Weights of a small GPT-style language model, trained from scratch on English Wikipedia: vocabulary 2545, rotary positions.
MLP neurons of a small language model. Each row is named by its layer, matrix (up: input weights) and neuron, and shows model dimensions 288-351. Each number is 128 + 24 x the weight over its row's rms, rounded and kept within 0 to 255.
Before each neuron's rows, "fires after" lists the tokens most often just before its 100 highest values on Wikipedia text that the model never trained on. A number after a token or word is its count.

fires after: " " 64, "′" 9
L3.up845 [120 101 115 112 189 180 173 125 114  53 140 140 123 148 147  96 123  86 138 138 133 103 162 143 136 137 149 122 169 114 126 198 142 155 119  94 173 167 140 110 173  80 133 128 159 173 121 121 129 114 104 122 115 116 115 127 157 102 105 125 142 109 101 111]

fires after: " D" 17, " d" 16, "f" 9, " S" 8
L3.up807 [134  77 139 106 139 130 101 125 111 110 142  83 146 133 135 175  72 107 141 159 157 120 122  95 120 171 175 106 123 102 135 114 114 117 150 177 131 115 141 106 106 126 139 120  89 144 133  94  94 130 109 158 107  88  96 124  97 101 106 139 126 114 131 115]

fires after: " |" 26, "|" 11, " R" 7, " " 7, " Sc" 6, "w" 4
L6.up529 [126 108 164  90  95 138  93 127 112 128 148 113 104 134 114 132 168 128 171 105 122 130 103 118 119 143 106 163 127 143  86 124  90 126 109 127 124 114 127 124 110 102 106 124 122 153 163 126  95 117 117 159 125  95 159 110 142 122 222 126 144  91 106 139]

fires after: " m" 12, " N" 10, " F" 10, " Mon" 9, "id" 9, "G" 7
L4.up332 [139 127 143 164  99 158 122 138 103  81 150 156 115 122  93 125 150 121 144 129 103 137 151 110 149 155 102 109 166  97 111 128  97 159 151 128 156 104 144 134 109 125 101 161 124 132 147 109 158 148  82 118 115 158 114 156 161 157 118 162 158 165 139 176]

fires after: " f" 11, "l" 11, " fl" 9, "ask" 9, " F" 8, " Kn" 7
L3.up1397 [123 144 122 110 131 182 105 123  91  94 160 127 122 111 115 126 125 122 147  95 166 126 124 105 121 130 132 151 128  98  88 147 100 120  95 126 145 101 139 125 126 123 123 139  82 105 133 137 104 125 126 143 156 149 144 150 153 125 106 141 147 144  95 131]

fires after: ";" 21, "," 16, " and" 6, ");" 6, " or" 5, " F" 5
L4.up303 [114 116 132 118 119 116 110 149 110 113 139 122 149 153 167 148 155 121 123 146 106 120 141 150 148 120 163 140  68 111 101 115 133 119 133 133 139 132 135 118 110 120 113 112 149 150 116  86 152 119 133  99 115 132 123 103 164 134 132 146 106 123 163 134]

fires after: " p" 27, " R" 16, " P" 15, " W" 7, " b" 6
L4.up989 [149 152 155 116 140 134 152 151 103 153 136 152 122 151 116 108 140 125  87  99 158 148  78 123 141 158 120 110 115 134 152 129 121  90 143 149 113 125 126 139 124 124 109 116 130 151 126 118 121 148 126 138 119 121 134 143 140  87 144 142 159 123 122 125]

fires after: " M" 16, " p" 9, " P" 8, "P" 7, " F" 7, " Pro" 4
L3.up933 [164 136 158 135 176 113 152 140  71 113 146 134 121 134 103 134 107 169 101  76 103 145 163 125 121 103 114 127 123 108 130 118 130 119 177 130 117 126 123 166 124 132  96 104 124 139 127  89  83  78 111 129  94 119 131  96 125 124 133 145 163 107 145  93]

fires after: " B" 14, " D" 8, " G" 8, " L" 8, " d" 7, "d" 6
L4.up1446 [169 131 137 138 123 146 113 133 149 208 112 150 166  98 108 158 109  70 138 142 121 137 144 160 149 215 154 143 129  94 171  79 155 160 173 106 127 137 105 128 116 122 155 106 100 116 130 115 123 133  94 170 138 124 119 146 113 116  94 125 149 109 182 167]

fires after: " " 62, "-" 7, "ost" 4, "od" 4, " re" 4
L3.up38 [117 137 130 112 119 141 109 103 107 102 140 111 158 120 158 168 105  88 100 122 149 133 172 131 132 150 116 148 140 140 110 137  90 163  88 118 154 160 171 104 120 135  89 172 150 100 144 107  77 116 117 125 149 115 118 153  99  88 123 130 141 119 100 135]

fires after: " m" 19, " Town" 16, " c" 10, "C" 6, "B" 6, "iam" 5
L3.up280 [126 110  83 104 142 129 133 127 152 139 178  77 135 122 167 175 147 118  91 134 117  87 125 110 106  94 117 123 127 141  98 140 154 121 127 169 137 112 165 119 145 173  80 130  61 147  82 143 137  88 147 115 106 168 146 172 111 140 123 124 180 159 117 120]

fires after: " m" 15, " M" 14, "h" 9, "ol" 8, " s" 5
L4.up214 [114 132 120 110  91 130 151 115  98 128 120 149 148 122 138 131 186 179 117 133 146 152 137 148 128 111 109 149 125 151 103 131 110 138 160  98 171 101 117 137 183 140 138 152 124  93 165 154 145 156  81 154 142 148 130 155 120 141 139 160 141 171 103 107]

fires after: "-" 46, "." 5, " by" 5, " \"" 5
L3.up1678 [107 115 112 162 177 133 129  92 131 169 131 138 150 158 121  77 132  88 131 151 155 142 128 180 106 137 131  93 174 125 138 167 157 125 105 128  99 151 166 150 114 177 135 123 102 149 125 154 138 117 143 129 126 113  91  98 106 103 152 113 126 149 183 118]

fires after: "201" 27, "." 11, "198" 8, "199" 6, "ut" 5, "–" 5
L3.up148 [132 143  77 114 136 171 127 113 154 144 155 144 149 135 114 143 163 157 112 138 165 160 151 158 142 119 130 154 135 118  75  98 116 128  72  96 131 119 125 108 138 105 135 107 159 134 158  77 104 160 144 177 121 157 137  73 133 152 115  97 136 125 163 121]

fires after: "en" 16, " M" 12, " p" 7, "rough" 6, " B" 6, "p" 5
L3.up897 [139  98 146 138 114 106 163 125  79 133 134 100 153 115 143 119 120 127 170 148  94 145 164 136 199 133 120 123 119  86 119 152 101 105 179 141 135 156  96 122 123 113  94  97 146 107 118 132 155 103 116 140 121 125  91 113 144 155 140 134 167 157 121 125]

fires after: "'" 20, "W" 15, "le" 6, "ff" 5, "ö" 5, "y" 5
L4.up1415 [178 150 122 116 134 125 139 127 152 178 126 129 113 123 145 111 157 122 141 155 120 125  64 153 161 162 112 135 124 143 120 161 146 109 104 118 123 128 111 168 149 125 133 123 186 132 142 135  99 157 119 126 121 104 111 125 135 148 106 175 141  98 116 135]

fires after: " |" 24, "0" 18, " " 6, " l" 5, "ol" 4, " Em" 4
L3.up136 [149 115 144 132 141 117 116 109 175 136 149  93 109 130 111  96 144 113 146 122 139 172 137 169 126  83 115 160 101 107  99 128 132  89 137 107 115 180  97 107 138 134 137 109 123 154 132  68  90 108 120  98 115 126  96 117 120 163 148 127 142 128 125 148]

fires after: " R" 21, "g" 10, "G" 7, " G" 7, " form" 6, " served" 6
L3.up1550 [151 139 107  84  67 149 142  79 126 123 180 105 164 118 140 146 114 120  82 177 197 141 136 112 138 100 132 148  99 145 119  95 167 169 127 102 143  78 145 135 137 132 120 143  95 115 158 106 145 149 150 102 135 150 133 146 142 121  99 107 125  84 135  96]

fires after: " F" 15, "1" 13, " f" 10, "F" 6, "23" 6
L3.up1099 [113 159 158  73 119 170  90 168 114 156 146 127 177 146 129 107 105 136 114 143 155 100 170 115  81 157 154 151 121 147 108 144 142  95 145 140  90 157  84 146 116 111  95 112 155 145 144 115 164  98 116  94 115 121 173 106 115 129 104 149 171 157  90  96]

fires after: " go" 21, " Go" 15, " t" 8, " end" 8, "em" 6, " the" 6
L3.up903 [144 147 126 136  91 167 166 120 108 136 133 136 127 127 164 122 106 129 111 116 137  98 168  76 117  97 104 123 109 133 123 151 176  99 164 114 126 138 169 108 127 109 137 135 103 140 128 130 156 102 138 129 112 115 135  75 114 173 121 136 132  90 139 132]

fires after: " f" 24, "f" 20, "ru" 9, " F" 7
L4.up935 [ 81 131 132 116 129 131  99 131  64  96 153  95 119 151  97 142  99 110 105 118 147  90 153 125 104 124 151 138  66 123 105 147  91  84  98 150 159 125 128 160 142 134  99 123 121 119 103 140 124 122 118  90 107 141 116  94 112 153 129 105 133 122 109 110]

fires after: "," 64, " add" 6, "it" 6, "g" 4
L4.up532 [137 141 108 114 156 105  93 117 165 188 177 143 127  81 152 126 150 167 113 129  84 113  92  62 154 142 150 133 112 171 137 165 113  98 115 133  74 100  81 146 108 152 143 123 130 162 140 116 155 126 142 153 116 124 149 139 134 131  86 151 156 118  63 112]

fires after: "ot" 15, " T" 14, " t" 9, " Th" 7, " D" 6, " \"" 6
L3.up1116 [170 137 190 104 138 110 102 175 118 117 104 105 159  96 119 137 164  85 136 148 118 128 139 150 100 111 167 171 145 127 149 144 119 145 122 146 115 123 106 117 112 148 169 103 140 166 154 127 129 173 114 147  76 124 148 166 131 180 152 153  99 125 108  81]

fires after: " m" 18, " p" 17, " P" 11, "em" 7, "W" 4, " M" 4
L4.up120 [165 133  97 159 137 159 113 102 108  86 139 129 113 120 114 116 144 159 129 130 145 134  84 114 158 146  96  93 158 165 153 132 131 115 194 157 130 115 125 101  88 119 122 148 147 115 115 128 108 106 128 137 121 163  86 180 162 117 169 185 136 140 137 102]

fires after: " " 23, "is" 8, " February" 7, " April" 6, " on" 4, " dis" 4
L3.up696 [128 171 118 121 109 162 124 147 146 114 171 153  80 149 125 111 112 105  99 110 155 147 127 158 131 166 160 128 103 118  95 112 124 114  88 110 137 120 171 109 160  88 127 123 156 139 143 137 102 141  90 156 110 150  99 116  98 120  80 163 132 104 116 155]

fires after: " F" 19, " c" 14, " N" 9, "n" 8, "C" 6
L3.up1688 [154 211  99 109 161 149  89 140 114 173 132  87  87 133 156 157 157 131 131 137 124 134 121  96 101 107 116 163 114 145 131 121 118 109 139 169 161 126 142 152 120 104 147 127 108 156 137 111 136 128 129 135  55 139 131 145 130 108 123 124 141 124 132 116]

fires after: " " 22, " (" 13, " \"" 11, "als" 9, "s" 7, "==" 7
L3.up679 [122 165 168 127  87 143 140 113 138 139 111 171  91 120 119 116 120 100 126 139 118  94 104 119 150 149 144 114 107 121 112 171 151  77 123  96 143 156 166 102 121 120 161 105 139 143 120 162 100 161 110 143  86 161 141  77 156 110 142  96 161 129 102 127]

fires after: " F" 15, "o" 13, " f" 12, " I" 10, " g" 7, "'" 6
L3.up325 [119 140  89 131 106  84 133  79 142 154 137 126 146 165 134 129 134  79 164 158 147 119 159 136  98 101 152 168  98 158  94 161 145 149 142 158 129 141 132 179 130 104 105  96  98 110 111 113 145 134 150 104 145 123 117  82 117 122  98 118 117 128 107 127]

fires after: "–" 16, "." 15, " d" 13, "-" 6, ":" 5
L4.up758 [129 118  68  97 139 119 145 132 103 116 103  93 118  87 164 110 149 146 159 140 138 135 136 157 147 126 156 131 110 121 155 108 101 103  93 102 146 151  92  77 109 115 125  97 130 156 130 104 110 158 121 109 140 156 145 112 134  85  98 138 142 150 152  94]

fires after: "," 49, "." 17, "–" 5, ":" 4
L4.up859 [108 100  91  57 139 149 112 114  94 122 195 113 160 139 116 165  93 118 101 132 125 128 136 133 200 125 127 133 135 189 116 166 100  85 133 174 135 137 119  99 165 153 123 128 134 129  69  99  73 120 121 100 104 166 105 147 173 110 125 105 135 111 147  57]

fires after: " " 81, " the" 7, " (" 5
L6.up1166 [157 126 202 128 113 172 121 117 159 143  84 128  95 116 155 123 147 118 105 103 144 115 175  84 112 112 122  94 132 137  90  86 138  96 183 111 148 195 138 130 129 149 160 140 107 131 164 156 103 133  99 106  95 144 101 132 129 162 136 183 128 130 124 121]

fires after: " " 32, " U" 8, " cap" 5, "av" 4, "ul" 4
L4.up20 [118 138 142 109 155 180 120 113 135  75 144 134 133 148 137 101 123 123 119 169 153 135 125 151 135 139 149  96 149 135 116 150 169 153 101 151 156  73 157 112  97 141 149 132 152 135 100  84 117 138 132  98 102 138 137  69 125 114 101 151 167 150 166 152]

fires after: ":" 56, " Jos" 5, "é" 4, "," 4, "ev" 4
L4.up1108 [142  99 116  87 173 125 178 107 101 132 143 143 114 127 112 111  87 144 168 110 115 145 127 135 123  91 116  83  89 164  89 143  97 112 129 163 124 103 165 138 152 105 155  71  96 147 103  99 109 124 144 104 107 130  72 131 144 102 117 173 147 127 112 126]

fires after: " f" 28, " F" 22, " G" 9, "up" 6, "ag" 4
L3.up1235 [138 128 124 112  98 134  74  63 107 167 140 113 149 122 134 130  96 141 174 154 148 111 142 156 138 103 156 139 100 145 143 130 144 130  71 131 129 162 139 139 133 125 164 151 124 118 150 136 108 160 140  87 162 140 140  91  95 126 164 142 139 114 109 113]

fires after: " " 52, " (" 20, "17" 4
L6.up1685 [ 89 117 114 140 143 123 150 128 130 139  77 151 103 140 124 114 132 114 155 157  95  82 185 142 161 120 110 141 128  94 124 136 162 165 102 115 132 164 152 121 147 102 126 128 121 146 111 123 180 118  95 164 155 172 137 151 125 119 107 154 207  98 161 108]

fires after: " " 29, " |" 27, ";" 5, "\n" 5
L6.up1149 [143  71 111 137  94 166 139 139  87 137 161  96 152 132  81 153 113  93 128 124 109 110 108 104 123 113 110 141 138 134 132 125 104 149 117 148 166  92  88 135 127 134 136 148 163 139 147 147 161 133 125 131 101 125 158 150 154 115 142 138 146 120 112 170]

fires after: "P" 16, " P" 13, "ol" 7, "p" 5, "ul" 5, "aw" 5
L4.up506 [101 123 155 115 121 124 137 137 150 128 146 126 156 110 141 175  90 132 139 149 134  98 152 119 139  96 154 140 117 189 124 120  94 112 126 129 130  99 107 112 137 119 102 143 130 156 112 145 111 166 120 107 153 140 125 187  90 133 111 138 144 156 120 123]

fires after: "," 17, " " 13, " May" 11, "g" 9, " December" 8, " November" 6
L4.up1135 [101 153 129 160 132 150 107 118 111 140 156 110 132 114 148 153 128 131 158 124 113 136 156 105 144 140  86 125 163 146 131 117 172 115 105 106 140 128 132  91 115 149 111 141 119 146 130  91 160 124 189 142  97 111 122  99 143 137  88 163 176 171  83 134]